Weights of a small transformer language model.
Training: a variant of Adam for these matrices, 131M tokens, 8002 steps.
MLP neurons of a small language model. Each row is named by its layer, matrix (down: output weights) and neuron, and shows model dimensions 48-175. Each number is 200 + 20 x the weight over its row's rms, rounded and kept within 0 to 999.
After each neuron's rows, "fires before" lists the tokens most often just after its 100 highest values on Wikipedia text that the model never trained on.

L7.down215,210,222,188,191,212,215,203,149,203,182,174,187,164,183,209,212,195,209,217,212,222,179,221,181,201,209,190,214,227,227,180,192,190,191,178,212,199,200,233,213,201,177,219,195,198,168,212,222,204,241,178,202,196,215,220,202,189,172,205,200,203,201,217,213,198,183,193,176,201,196,183,195,208,209,208,198,182,198,180,209,181,213,166,187,189,259,184,170,195,188,209,211,207,178,202,204,225,190,165,211,179,202,215,216,208,167,179,195,180,200,179,241,225,163,216,229,207,182,184,182,207,214,212,203,222,210,221,206
fires before: "of ", "by ", "to ", "on ", "in ", "for "

L12.down309,208,195,209,183,203,206,219,195,186,183,192,166,199,187,193,193,191,194,193,219,232,201,180,212,197,155,223,225,210,199,214,188,178,219,196,187,198,188,205,220,206,185,183,207,169,202,227,159,218,235,207,179,199,219,204,205,235,211,171,198,218,168,183,226,201,184,195,212,234,219,202,211,190,249,223,164,215,182,221,168,190,207,213,186,222,195,166,197,212,179,236,208,206,188,185,142,198,194,202,200,209,219,206,195,204,195,226,184,228,217,224,184,198,186,199,219,196,207,220,209,239,198,235,183,200,193,203,206
fires before: "| ", "|"

L2.down193,212,185,226,204,199,184,196,228,211,203,188,234,221,233,196,196,195,198,165,206,235,172,175,181,239,190,226,253,208,216,244,202,225,177,207,212,149,234,206,226,184,188,215,218,230,208,199,208,220,214,206,221,176,171,192,226,183,225,223,180,212,187,178,223,195,168,202,167,214,175,184,168,204,192,208,226,216,218,207,219,214,202,201,220,180,165,206,220,192,177,193,236,217,201,217,195,179,232,208,171,185,184,201,217,208,217,211,189,218,201,213,181,205,192,236,208,231,202,205,214,166,186,194,166,205,199,207,210
fires before: ", ", "\n", ". ", "'", ".", "; "

L5.down655,189,199,167,168,225,192,174,185,215,192,216,216,210,179,172,189,182,233,207,217,237,226,199,160,196,202,182,169,209,235,229,199,158,207,218,182,145,207,176,227,187,213,188,204,201,206,218,212,213,166,192,188,218,220,198,191,187,174,234,188,225,189,222,210,221,179,244,168,193,189,183,212,203,202,206,211,181,159,200,229,188,207,181,195,218,195,203,192,250,213,180,194,199,206,203,199,190,195,188,164,208,187,184,219,224,198,196,197,159,189,181,166,160,181,226,211,201,204,218,201,186,208,207,209,214,200,196,201
fires before: ".", "–", "-", "% ", "1 "

L6.down372,213,199,187,188,208,210,201,189,189,249,217,209,176,189,209,218,190,197,204,199,192,191,184,212,178,168,214,182,175,215,216,215,187,182,211,206,208,231,195,179,167,205,216,161,199,228,231,165,186,139,200,222,171,198,187,169,198,182,229,209,206,223,178,213,203,214,192,212,174,187,211,269,189,175,193,180,209,197,194,192,217,185,215,191,182,219,189,183,217,173,208,204,183,196,193,202,221,188,217,231,205,191,210,142,190,204,199,205,199,208,160,200,175,183,198,174,198,167,181,179,217,198,169,171,208,177,215,195
fires before: "| ", "– ", "(", "|"

L9.down97,203,187,168,253,204,223,178,213,186,188,182,166,220,193,201,200,180,233,195,214,236,182,229,205,188,265,206,202,200,176,228,189,204,211,194,197,200,194,189,185,168,179,180,169,195,173,204,220,206,195,188,237,212,176,185,234,186,172,163,179,205,156,218,183,200,194,214,167,223,185,224,190,205,214,206,180,185,201,187,220,224,181,198,201,202,185,170,201,237,183,185,181,182,184,200,198,235,226,204,211,191,191,201,194,201,183,240,214,189,199,212,222,169,207,203,179,190,209,190,204,185,181,185,228,220,194,214,210
fires before: "the ", "y", "their ", "her "

L10.down240,232,216,220,191,212,218,190,172,220,179,236,169,188,217,178,200,192,229,191,168,200,196,206,169,196,196,253,226,211,189,179,157,182,205,208,218,191,188,178,213,206,205,166,228,175,197,201,222,224,217,214,193,213,214,215,210,219,191,179,169,211,204,185,201,177,182,227,206,188,213,190,187,208,231,207,184,218,193,177,165,195,183,164,203,220,210,207,180,200,206,227,207,245,212,180,187,185,187,210,209,195,186,220,228,188,229,207,207,251,214,207,165,192,195,215,217,165,185,169,230,240,198,190,177,180,205,179,209
fires before: "| ", "(", "|"

L3.down248,201,217,199,212,189,185,188,201,199,234,211,224,187,230,187,213,167,226,181,166,197,214,199,185,219,198,177,188,180,220,232,243,186,179,184,176,222,201,183,185,206,186,216,192,189,225,199,194,188,185,223,243,190,156,187,213,233,216,226,187,205,216,188,231,222,238,209,194,198,233,141,182,215,190,213,202,208,219,182,184,216,207,190,196,166,194,214,192,210,225,201,209,197,164,215,214,201,195,236,208,199,198,173,181,224,216,179,181,216,189,185,196,168,200,216,191,202,175,199,205,172,209,178,205,198,193,192,181
fires before: ", ", ". ", ".", ": "

L6.down755,207,198,255,215,176,195,201,236,215,243,209,217,227,227,214,186,209,195,207,155,216,198,200,204,251,202,226,215,232,215,202,192,182,175,203,227,149,189,202,189,202,212,192,194,186,180,195,210,206,231,220,221,213,201,209,186,204,202,215,172,210,184,190,165,206,221,180,206,219,146,173,193,213,183,199,179,230,184,199,185,209,198,190,196,220,184,203,211,213,198,195,219,211,194,197,243,201,188,217,162,191,179,192,198,211,185,199,180,230,214,192,217,227,200,226,229,180,174,224,211,184,201,178,182,200,212,196,204
fires before: "s ", ", ", ". ", ".", "ers ", "'"

L2.down494,221,199,205,245,210,168,178,250,187,218,189,190,200,196,189,230,234,212,194,159,198,235,183,176,214,172,226,234,200,214,201,212,173,185,167,215,167,161,239,203,200,207,209,216,192,220,186,245,177,226,211,183,203,155,208,189,213,192,187,193,202,173,223,200,211,175,188,176,226,203,177,150,217,208,201,209,222,203,191,212,199,151,185,198,194,194,221,231,211,201,163,205,200,207,186,204,212,234,212,185,174,225,235,210,173,186,196,181,233,187,208,212,213,201,234,208,189,188,218,192,176,232,201,188,217,196,210,202
fires before: "'", ", ", ". ", "\n", "tion"

L7.down483,220,233,239,233,201,211,172,170,208,190,187,203,182,213,215,245,205,188,202,181,214,204,228,207,213,158,205,196,231,201,185,216,182,196,209,199,217,166,210,182,179,221,198,204,234,201,194,208,212,184,160,200,195,200,215,197,185,247,204,238,209,226,244,171,218,177,202,191,178,180,227,209,215,175,167,163,179,210,233,184,196,178,198,179,209,190,189,196,199,174,209,203,244,202,213,160,226,191,208,222,164,215,170,212,181,164,223,162,173,193,189,187,196,211,172,186,213,204,197,199,200,206,219,174,234,212,192,192
fires before: "by ", "in ", "to ", "for ", "as ", "on "

L2.down344,149,208,236,165,195,188,180,211,223,211,234,190,178,181,187,231,205,194,207,184,212,203,213,177,201,163,234,214,180,212,223,198,203,200,180,194,183,222,212,220,161,194,166,178,199,226,186,238,185,212,231,222,160,166,199,184,195,209,211,177,220,205,212,213,226,188,185,184,185,196,175,166,223,208,202,216,230,167,179,186,184,203,242,194,208,192,185,234,230,189,136,228,218,220,221,205,179,208,202,189,215,233,191,202,215,213,198,190,200,207,194,223,213,204,213,217,183,185,186,226,190,195,206,193,180,169,216,196
fires before: "| ", "in ", "|", "ch"

L6.down493,207,222,169,217,250,207,144,188,227,203,177,241,167,160,198,208,189,168,193,188,229,182,215,198,193,232,190,190,206,211,191,235,182,193,212,189,151,207,186,221,183,226,196,203,185,234,175,200,213,212,181,215,226,189,202,200,205,227,198,178,185,182,204,184,224,212,184,216,188,214,200,178,218,218,199,208,203,185,206,227,186,177,170,205,215,204,235,213,234,181,216,225,193,250,222,194,191,206,192,202,214,162,196,198,189,213,186,183,200,200,191,216,202,196,207,198,232,210,183,212,205,211,161,228,211,222,209,178
fires before: "% ", "8 ", "3 ", "1 ", "3"

L7.down611,228,189,193,185,177,170,215,185,204,196,199,219,203,196,199,234,206,194,195,178,230,167,225,209,205,196,192,196,202,206,221,221,193,187,209,233,195,184,214,205,194,221,207,204,233,222,218,203,202,181,204,210,202,172,196,219,186,229,182,210,208,191,216,184,220,200,194,212,176,186,190,210,230,200,215,216,208,192,196,241,165,167,185,161,198,197,176,189,200,222,186,199,171,233,219,255,207,188,222,183,183,193,203,221,221,178,187,193,204,182,172,245,199,206,195,184,200,196,225,180,227,196,180,205,208,165,186,193
fires before: "of ", "was ", "is "

L8.down0,222,220,190,189,181,210,206,210,190,179,218,208,231,229,171,239,197,206,210,202,215,178,190,191,189,180,199,191,219,224,209,199,185,204,186,211,174,183,210,225,191,197,186,190,204,203,218,217,226,177,218,182,202,162,192,176,167,223,153,221,187,201,198,243,238,186,219,204,183,215,220,230,227,204,209,198,238,173,193,213,181,150,184,173,179,181,176,224,209,207,197,206,205,198,185,218,239,203,194,188,213,208,219,216,207,213,211,205,217,198,164,210,213,182,182,157,209,211,210,185,184,195,182,178,213,169,182,186
fires before: "of ", "to ", "and ", "is "

L5.down249,206,183,191,197,181,252,206,199,208,208,195,199,156,209,184,192,158,227,242,191,238,199,230,150,190,214,180,215,166,244,205,222,192,176,206,226,253,211,190,214,206,179,173,204,188,208,199,200,187,182,217,235,219,197,221,210,202,191,222,183,176,183,235,209,222,241,200,207,195,223,177,212,185,179,169,191,194,235,171,225,220,199,208,192,210,213,214,216,242,197,208,155,216,191,187,215,197,199,202,238,198,212,171,177,203,204,231,199,229,229,179,210,174,204,224,197,217,179,193,208,208,229,189,177,176,185,210,162
fires before: ": ", "N ", "(", ", ", "w", ")"

L7.down336,205,211,194,207,259,223,169,197,222,223,198,223,172,169,215,180,193,203,195,192,233,183,187,196,220,243,174,191,198,226,222,252,195,204,187,208,188,159,167,217,189,208,192,201,211,218,200,182,205,211,175,185,233,211,201,207,168,185,218,190,238,199,191,190,204,212,216,175,197,178,205,236,196,211,179,218,212,212,203,204,211,208,198,265,207,193,222,191,213,230,217,201,187,221,196,181,202,184,209,207,214,161,194,207,214,209,183,212,203,184,190,213,198,174,208,198,213,181,201,213,234,216,180,197,191,211,211,173
fires before: "% ", "1 ", "9 ", "7 ", "2", ") "

L2.down553,189,232,204,195,209,207,179,200,209,212,190,220,204,185,211,234,221,194,201,192,214,203,208,194,199,179,216,211,221,209,207,174,220,205,148,221,203,209,176,210,178,227,224,204,193,201,195,226,184,228,190,200,187,225,201,207,212,180,231,203,235,173,162,193,247,146,203,205,176,138,180,174,195,192,188,219,193,219,174,180,161,192,235,190,214,191,202,222,208,183,144,224,185,197,237,224,183,179,200,177,178,219,206,190,218,192,208,213,217,202,228,214,188,209,225,199,227,217,189,226,169,203,223,174,193,181,205,186
fires before: ".", "% ", ",", "ter", "–", "| "

L12.down227,228,205,216,193,194,238,173,184,190,194,188,239,184,223,185,199,192,184,235,193,236,207,198,147,207,199,231,219,221,218,255,214,219,165,200,205,181,187,201,238,212,205,162,161,214,211,210,179,191,184,170,187,194,186,187,200,157,167,211,202,203,207,179,173,185,169,204,178,177,172,209,224,202,216,258,210,192,232,195,211,210,191,209,176,177,210,199,192,232,204,208,193,171,190,197,224,180,169,188,194,219,186,191,182,227,191,179,190,172,205,203,192,217,200,214,194,196,220,211,203,209,196,188,179,237,194,215,195
fires before: "| ", "m ", "(", "|", "in"

L8.down168,200,191,196,198,165,202,184,204,203,184,184,211,178,225,178,223,193,203,194,196,200,151,215,191,196,198,194,207,238,209,247,217,202,183,205,234,213,191,222,204,182,186,219,195,218,196,242,158,218,209,175,222,215,191,214,176,191,201,181,193,191,185,226,188,264,164,247,196,179,150,196,211,218,205,173,210,211,204,200,218,186,185,188,184,222,225,172,216,211,201,207,201,219,232,222,226,197,186,205,222,154,195,202,197,190,214,215,189,199,186,169,238,169,194,224,230,191,163,237,189,212,193,222,150,190,217,202,195
fires before: "of ", "at ", "on ", "to ", "in "

L2.down578,216,191,193,185,199,189,182,212,207,245,216,191,242,203,178,208,209,195,190,204,202,206,206,190,208,184,200,176,213,208,220,193,200,193,208,196,182,201,189,183,208,211,174,191,191,225,190,196,211,209,218,219,189,182,200,177,149,222,210,225,182,214,181,229,182,199,196,186,200,180,196,186,183,202,140,191,177,182,228,233,188,204,216,204,230,193,188,229,209,196,178,224,219,194,153,192,218,216,174,162,193,204,256,233,202,170,174,166,179,176,205,210,209,217,160,246,232,179,185,171,182,187,245,197,178,195,187,194
fires before: " ", "% ", "±", "0"

L10.down97,254,218,174,210,222,243,182,185,195,181,180,208,198,200,174,216,210,214,177,178,208,165,203,219,222,225,198,208,194,222,227,177,213,163,179,198,181,177,210,185,202,207,221,222,188,179,197,176,209,227,196,199,212,180,180,221,190,208,195,210,184,188,161,203,224,221,206,171,170,195,174,184,192,219,215,233,214,226,215,205,233,192,227,200,203,175,196,191,194,196,226,204,218,189,189,186,215,175,204,168,213,166,195,189,211,202,225,223,212,181,193,197,190,214,230,211,187,193,224,234,187,179,179,213,221,185,195,178
fires before: "% ", "ec", ")", "2", "es", "3"

L11.down649,234,222,206,209,221,193,131,214,228,219,205,208,166,195,151,212,201,183,204,170,202,189,213,242,200,248,212,200,194,179,202,233,198,160,191,230,192,209,201,233,160,249,217,219,218,184,189,183,188,184,254,244,194,202,208,188,185,213,234,198,176,198,164,200,194,187,169,205,206,203,182,196,199,224,208,215,188,193,161,214,188,201,194,211,204,186,185,195,189,218,217,165,202,206,196,209,195,188,198,208,232,204,202,182,238,213,226,184,218,196,184,203,185,213,198,211,194,205,197,208,212,192,167,158,210,194,206,172
fires before: "0", "8", "5", "7", "4", "9"

L2.down10,206,182,219,206,216,171,200,208,209,154,186,187,182,212,204,208,219,208,210,179,144,226,208,217,217,197,215,186,202,200,212,212,162,199,134,154,221,180,200,176,153,232,198,244,175,213,199,214,164,160,213,211,200,214,209,205,224,214,192,226,187,198,210,213,194,213,174,203,208,187,196,206,216,192,182,188,217,149,220,233,211,183,223,209,190,230,252,202,158,197,203,214,206,206,207,212,231,199,182,209,201,199,217,231,243,214,187,211,171,186,219,211,176,192,191,210,193,209,212,228,191,190,189,209,197,185,168,231
fires before: "\n", "| ", ": ", "==", "+"

L7.down79,212,188,207,215,228,191,196,179,205,179,205,209,218,188,217,239,219,190,224,195,170,181,190,227,187,206,192,232,164,203,216,179,214,182,165,194,217,193,211,165,202,189,162,222,190,173,185,195,210,171,190,213,212,167,201,195,224,195,197,176,189,203,206,194,218,164,196,217,208,219,186,194,215,204,182,188,188,169,209,246,156,233,208,196,199,196,190,241,185,208,203,206,231,192,216,200,183,185,224,204,184,194,189,228,219,189,186,209,155,198,222,180,203,221,209,231,208,192,201,215,244,194,192,191,203,211,218,189
fires before: ", ", ". ", ".", ": ", "\n", "is "

L6.down533,231,225,189,203,197,198,182,218,209,182,184,218,201,196,187,233,197,196,217,199,204,208,198,179,239,200,210,208,190,183,218,219,192,186,206,229,169,173,192,203,196,209,173,207,196,214,247,202,193,190,221,191,209,204,214,202,192,188,188,201,266,214,208,189,217,182,194,189,184,171,171,175,224,189,191,197,208,192,179,187,197,166,187,183,218,192,184,213,183,238,215,207,221,228,227,200,178,199,230,185,225,174,196,201,196,214,218,189,221,194,216,227,208,200,198,215,205,195,209,230,189,210,192,198,188,204,198,195
fires before: " ", "0", "1", "4"

L8.down92,184,192,198,210,200,200,189,204,213,189,164,188,181,235,196,221,203,196,188,198,207,193,180,203,213,186,204,217,202,212,198,188,183,207,192,206,221,180,221,214,204,209,195,192,211,208,234,218,191,211,232,196,195,196,215,176,211,192,192,180,196,188,206,188,234,177,199,170,202,190,166,205,194,195,194,200,161,211,150,186,198,189,198,204,175,193,217,180,180,205,191,198,217,209,219,214,222,174,178,186,195,255,193,213,220,197,193,189,215,193,169,233,200,186,220,183,179,195,189,212,192,198,221,162,216,149,210,213
fires before: ", ", ". ", "of ", "to ", "."

L11.down3,239,212,192,215,208,216,171,227,227,207,205,206,173,199,165,218,199,169,184,199,228,205,250,215,192,218,205,231,178,184,219,223,189,159,211,238,188,174,210,182,175,237,223,218,227,182,176,221,202,214,210,224,184,186,216,205,236,206,196,177,175,204,193,165,202,215,196,209,204,176,195,191,177,184,216,217,212,209,158,204,156,203,203,184,204,180,161,202,225,255,207,196,207,196,207,227,200,208,238,210,200,193,195,195,216,211,212,199,236,193,199,190,235,193,211,184,217,227,178,209,202,179,208,171,200,182,198,182
fires before: "9", "6", "4", "0", "8", "5"

L11.down187,213,207,199,185,175,193,185,226,222,184,173,182,211,210,198,210,191,245,221,198,191,168,222,192,205,200,224,196,177,212,220,213,170,177,207,208,217,173,191,217,202,179,218,190,225,189,206,230,201,175,200,192,187,149,165,206,190,210,182,187,198,181,203,210,208,194,210,208,202,211,195,176,240,207,184,201,188,207,209,191,233,213,198,178,166,178,186,234,194,228,192,221,214,220,206,204,194,208,179,181,219,214,209,240,223,229,209,247,213,212,195,191,193,220,217,168,184,214,235,228,193,157,201,183,201,181,201,193
fires before: ".", "% ", ","

L2.down505,169,207,199,194,201,180,203,242,204,209,227,222,189,206,200,191,196,190,158,188,236,176,216,184,241,212,203,223,204,225,232,215,206,217,203,196,157,235,225,202,201,208,186,215,233,185,178,222,196,197,215,191,167,181,214,218,199,204,217,165,234,187,175,188,218,197,199,164,199,177,150,199,197,190,252,203,214,227,202,237,183,212,182,193,210,193,175,230,179,170,180,202,217,216,217,209,222,206,204,204,196,202,188,191,191,225,198,172,207,199,195,200,179,196,222,230,191,200,194,209,150,196,178,185,212,202,211,232
fires before: ", ", ".", "\n", "'", ". ", "\n\n"

L5.down208,212,204,164,206,186,213,211,215,240,237,182,203,175,206,210,225,215,209,215,207,200,198,217,157,224,204,198,229,231,210,187,218,211,193,195,195,208,219,213,205,205,200,166,208,211,166,202,236,205,177,242,217,194,161,177,223,216,195,235,176,203,216,219,225,193,214,222,157,205,196,189,236,181,194,191,196,201,181,193,220,198,201,222,190,180,220,156,196,225,164,209,166,220,193,207,190,232,223,233,197,178,194,164,153,197,213,221,187,199,200,205,208,242,228,199,194,179,192,232,201,193,168,196,175,215,193,225,186
fires before: ": ", "\n", "N ", "w", "\n\n", "=="

L2.down318,183,219,206,211,193,166,190,213,225,225,213,194,226,226,178,241,228,183,187,198,213,204,179,200,212,183,196,185,200,200,220,235,213,187,166,197,189,177,193,191,212,189,202,208,197,215,192,212,185,213,234,195,199,169,184,185,248,212,213,178,204,175,221,208,230,171,232,182,211,196,208,152,193,188,189,164,233,201,163,217,180,224,181,223,213,190,221,218,200,204,167,205,210,232,190,217,217,206,197,177,167,198,187,207,169,178,217,176,206,218,213,201,213,204,215,213,181,199,193,206,175,208,228,203,189,194,180,162
fires before: ", ", "'", ".", ". ", ": ", "\n"

L2.down741,199,221,164,187,170,218,198,209,211,171,193,206,181,205,193,229,195,203,194,172,210,198,176,183,190,170,191,207,198,235,226,176,231,181,174,215,179,249,198,204,197,188,180,201,226,186,186,201,213,203,195,202,174,193,195,204,162,198,197,216,204,228,183,197,239,184,211,212,191,194,179,226,207,228,185,203,212,166,212,206,158,181,222,197,226,191,176,215,172,168,175,219,232,211,238,190,167,219,175,198,201,249,208,195,250,197,159,215,196,199,200,230,203,184,208,194,214,204,163,221,197,180,191,224,230,215,182,196
fires before: "| ", "|"

L12.down741,233,228,178,199,208,196,160,198,239,203,210,209,172,190,164,189,193,203,201,209,168,183,235,215,205,207,205,237,190,209,191,208,189,194,191,190,178,181,211,211,207,231,189,217,226,193,194,197,174,175,236,197,207,169,218,177,239,217,211,184,176,216,174,212,209,203,218,202,184,177,182,214,214,199,199,195,220,202,184,204,196,181,190,174,173,211,198,177,187,226,254,176,211,223,186,224,210,193,241,188,216,187,186,227,225,204,256,196,215,197,206,222,171,177,213,206,219,209,193,206,195,207,181,179,180,220,212,180
fires before: "2", "0", "1", "5", "4", "3"

L2.down79,211,196,194,245,192,197,182,224,216,195,186,253,206,176,202,203,220,197,169,191,229,196,205,190,223,192,186,178,200,219,204,205,223,200,181,189,194,191,223,203,213,211,152,215,204,198,187,229,168,216,212,200,228,205,206,207,191,190,217,188,192,200,227,197,215,166,194,180,203,191,178,206,198,194,210,221,176,152,202,205,141,215,187,211,180,179,212,212,195,188,169,206,200,210,227,223,219,190,229,193,168,220,193,176,200,182,189,184,167,230,183,202,207,213,206,191,211,194,201,221,166,191,177,205,220,220,224,179
fires before: ", ", ". ", "\n", ".", "\n\n"

L6.down227,213,187,233,213,194,186,230,197,214,179,221,206,207,199,163,220,181,206,212,217,240,201,204,180,208,185,220,205,170,213,193,218,209,156,208,228,199,158,173,199,178,206,197,191,179,239,200,194,188,178,176,231,193,207,213,211,189,217,230,182,223,206,191,199,192,210,215,171,212,188,141,189,188,180,170,240,185,208,205,203,164,198,216,210,241,181,191,191,169,226,206,200,238,214,192,220,186,214,227,189,208,193,206,178,215,200,216,201,146,172,152,219,223,180,188,201,191,205,210,189,191,203,194,173,185,213,212,170
fires before: " ", "0", "4", "+", "1", "−"

L2.down202,185,187,194,185,178,193,189,185,215,203,196,183,198,199,187,217,176,207,209,196,208,214,222,180,194,203,205,198,167,192,184,205,197,192,182,171,226,212,210,208,209,181,182,242,228,220,176,243,162,237,190,207,208,185,209,172,180,220,207,237,201,200,182,218,217,177,234,202,200,169,160,186,232,232,176,173,221,167,182,225,201,190,232,245,200,199,231,248,209,196,194,190,232,210,209,219,188,206,194,210,171,231,196,209,227,182,194,219,214,190,221,177,184,234,199,189,205,172,190,172,186,192,264,206,188,222,191,174
fires before: "Go", "% ", " ", "Apps ", "±", "G"

L2.down511,193,181,203,244,149,208,163,229,171,198,222,209,210,193,189,229,187,214,219,175,201,207,220,220,207,179,208,203,200,180,225,191,236,170,164,191,168,231,185,186,183,211,206,210,242,201,186,219,224,218,179,203,182,210,207,203,164,194,184,167,185,213,185,169,226,175,204,204,201,185,177,221,181,205,156,180,217,213,199,200,177,192,226,197,213,219,201,225,173,178,181,250,236,228,230,206,180,201,179,193,176,216,202,224,222,222,184,182,254,202,190,208,201,159,212,199,234,228,189,209,189,174,204,199,221,187,185,229
fires before: "| ", "|", "ade "

L2.down36,187,180,201,203,226,184,203,214,207,191,216,233,200,237,165,200,203,207,193,192,199,197,220,182,231,167,198,198,244,182,212,250,193,178,199,197,193,204,190,188,191,240,160,205,202,184,175,203,214,168,236,222,167,212,205,206,206,209,226,174,208,207,217,184,215,210,181,184,180,182,189,231,185,184,190,195,195,182,174,209,207,187,201,200,201,212,183,213,219,182,168,179,211,205,176,165,184,187,202,200,147,212,191,200,184,202,218,204,200,185,218,220,169,212,213,214,204,206,165,222,176,190,216,189,211,224,198,211
fires before: "\n", "\n\n", "| "

L11.down373,178,211,188,206,209,234,219,216,184,207,206,203,185,208,184,213,204,218,172,186,204,207,188,180,219,204,211,251,221,180,214,224,189,207,200,199,176,208,216,197,177,182,210,232,225,213,199,198,223,215,219,201,204,160,212,174,216,197,139,182,185,181,193,201,179,172,217,222,196,199,206,167,193,201,206,213,224,205,205,206,174,180,209,185,201,190,182,187,203,209,197,219,209,209,208,212,217,246,188,205,188,214,203,204,208,168,226,200,189,200,230,172,219,182,214,184,213,209,177,186,165,207,206,193,164,173,224,207
fires before: "6", "5", "7", "8", "4", "8 "

L2.down615,176,208,186,164,156,218,204,197,202,158,196,217,192,159,194,243,177,212,201,200,205,213,180,198,214,173,207,209,163,206,225,201,219,152,177,215,136,244,201,181,201,185,194,191,209,216,196,202,163,183,192,196,221,181,195,172,226,182,201,191,228,208,182,180,232,153,212,176,176,184,212,215,195,224,184,228,221,188,189,189,183,216,214,217,221,189,207,216,188,175,155,218,214,230,222,225,197,200,195,187,182,212,215,206,220,193,162,210,183,214,194,216,194,196,229,214,207,194,209,216,190,199,174,208,205,190,188,218
fires before: "| ", "|"

L2.down319,206,182,194,182,167,205,201,204,201,174,182,201,183,221,199,239,171,202,201,201,214,198,165,185,200,174,185,202,213,238,220,152,193,186,176,204,150,233,168,188,188,194,177,188,224,207,209,195,213,244,206,182,195,226,208,188,181,171,189,201,199,236,170,178,234,174,212,193,212,196,184,232,195,206,190,198,206,198,203,207,179,192,218,237,180,187,193,223,172,176,182,222,216,222,193,176,194,222,161,192,209,256,222,197,217,185,197,188,186,200,193,219,232,178,212,192,236,157,202,198,184,188,203,232,233,226,191,240
fires before: "| ", "|"

L2.down249,234,200,200,207,244,189,180,206,168,190,211,210,165,193,150,201,242,195,174,146,190,175,199,171,221,191,212,209,232,198,193,190,161,211,182,211,208,229,232,204,203,196,204,198,208,184,176,215,166,170,196,216,190,192,209,217,214,224,212,184,217,196,199,180,208,178,201,199,196,221,172,185,216,201,232,213,229,189,199,229,173,182,226,179,190,180,231,213,184,214,179,184,214,195,185,215,238,151,213,216,188,199,199,232,238,175,176,180,199,172,199,211,184,205,238,192,173,153,199,214,205,193,191,164,213,217,215,220
fires before: ", ", ". ", "\n", ".", ": "

L8.down463,224,209,213,201,207,197,191,236,193,229,229,205,181,200,167,220,191,180,227,186,197,224,200,175,194,178,206,186,183,198,207,198,181,199,172,207,194,190,207,194,232,211,173,164,204,226,221,200,175,180,188,212,203,212,234,155,197,161,175,200,192,213,189,203,206,183,187,221,200,223,207,229,219,175,212,212,241,216,211,223,194,199,209,201,180,191,179,208,241,234,231,192,188,184,194,223,209,188,208,227,209,196,220,166,220,211,233,193,188,171,181,203,165,193,184,171,182,178,200,194,209,221,215,190,191,177,208,252
fires before: "| ", "as ", "|", ", "

L5.down105,215,228,200,202,177,168,166,202,228,255,200,225,213,211,178,205,201,201,168,181,244,188,172,210,247,207,166,185,213,216,232,237,184,200,189,166,186,218,199,229,202,212,188,179,214,224,174,204,214,192,205,198,212,181,188,201,220,206,193,182,198,192,181,196,215,218,223,215,230,194,194,186,194,200,238,186,197,203,164,184,210,213,185,205,231,186,183,212,193,197,189,220,221,197,212,217,211,210,221,225,172,146,185,216,171,209,209,180,212,182,195,208,221,183,193,221,184,201,204,200,176,173,203,188,194,192,202,181
fires before: ", ", ". ", "==", ".", "\n"

L5.down632,172,206,168,237,184,178,174,209,174,217,165,190,172,228,186,215,234,242,218,191,184,178,199,201,208,198,194,228,212,183,178,193,209,225,213,200,239,179,175,197,204,187,231,205,276,215,209,218,215,229,224,171,215,191,202,238,201,177,152,191,188,188,211,168,205,190,219,163,172,163,243,228,251,196,219,191,181,188,190,214,202,197,175,175,192,190,208,196,212,201,192,194,202,181,196,219,220,208,218,179,148,198,171,202,194,189,202,186,188,207,227,212,218,187,223,214,190,213,194,188,220,190,187,203,178,190,222,176
fires before: "the ", "a ", "their ", "ina "

L2.down251,183,209,194,191,190,191,202,204,201,182,219,215,199,192,178,255,164,156,164,216,215,183,201,208,200,195,234,177,204,202,220,226,193,195,173,184,188,214,213,185,210,204,182,182,190,232,178,204,242,230,224,223,183,194,199,181,198,198,224,193,220,175,206,218,212,208,195,193,215,192,179,200,137,235,199,187,222,181,217,214,225,220,212,198,197,221,194,224,190,177,169,201,218,197,205,215,192,212,180,188,208,215,199,228,224,187,164,217,198,214,209,227,181,217,196,200,176,167,193,229,168,189,209,205,204,184,178,212
fires before: "\n", "\n\n", "| "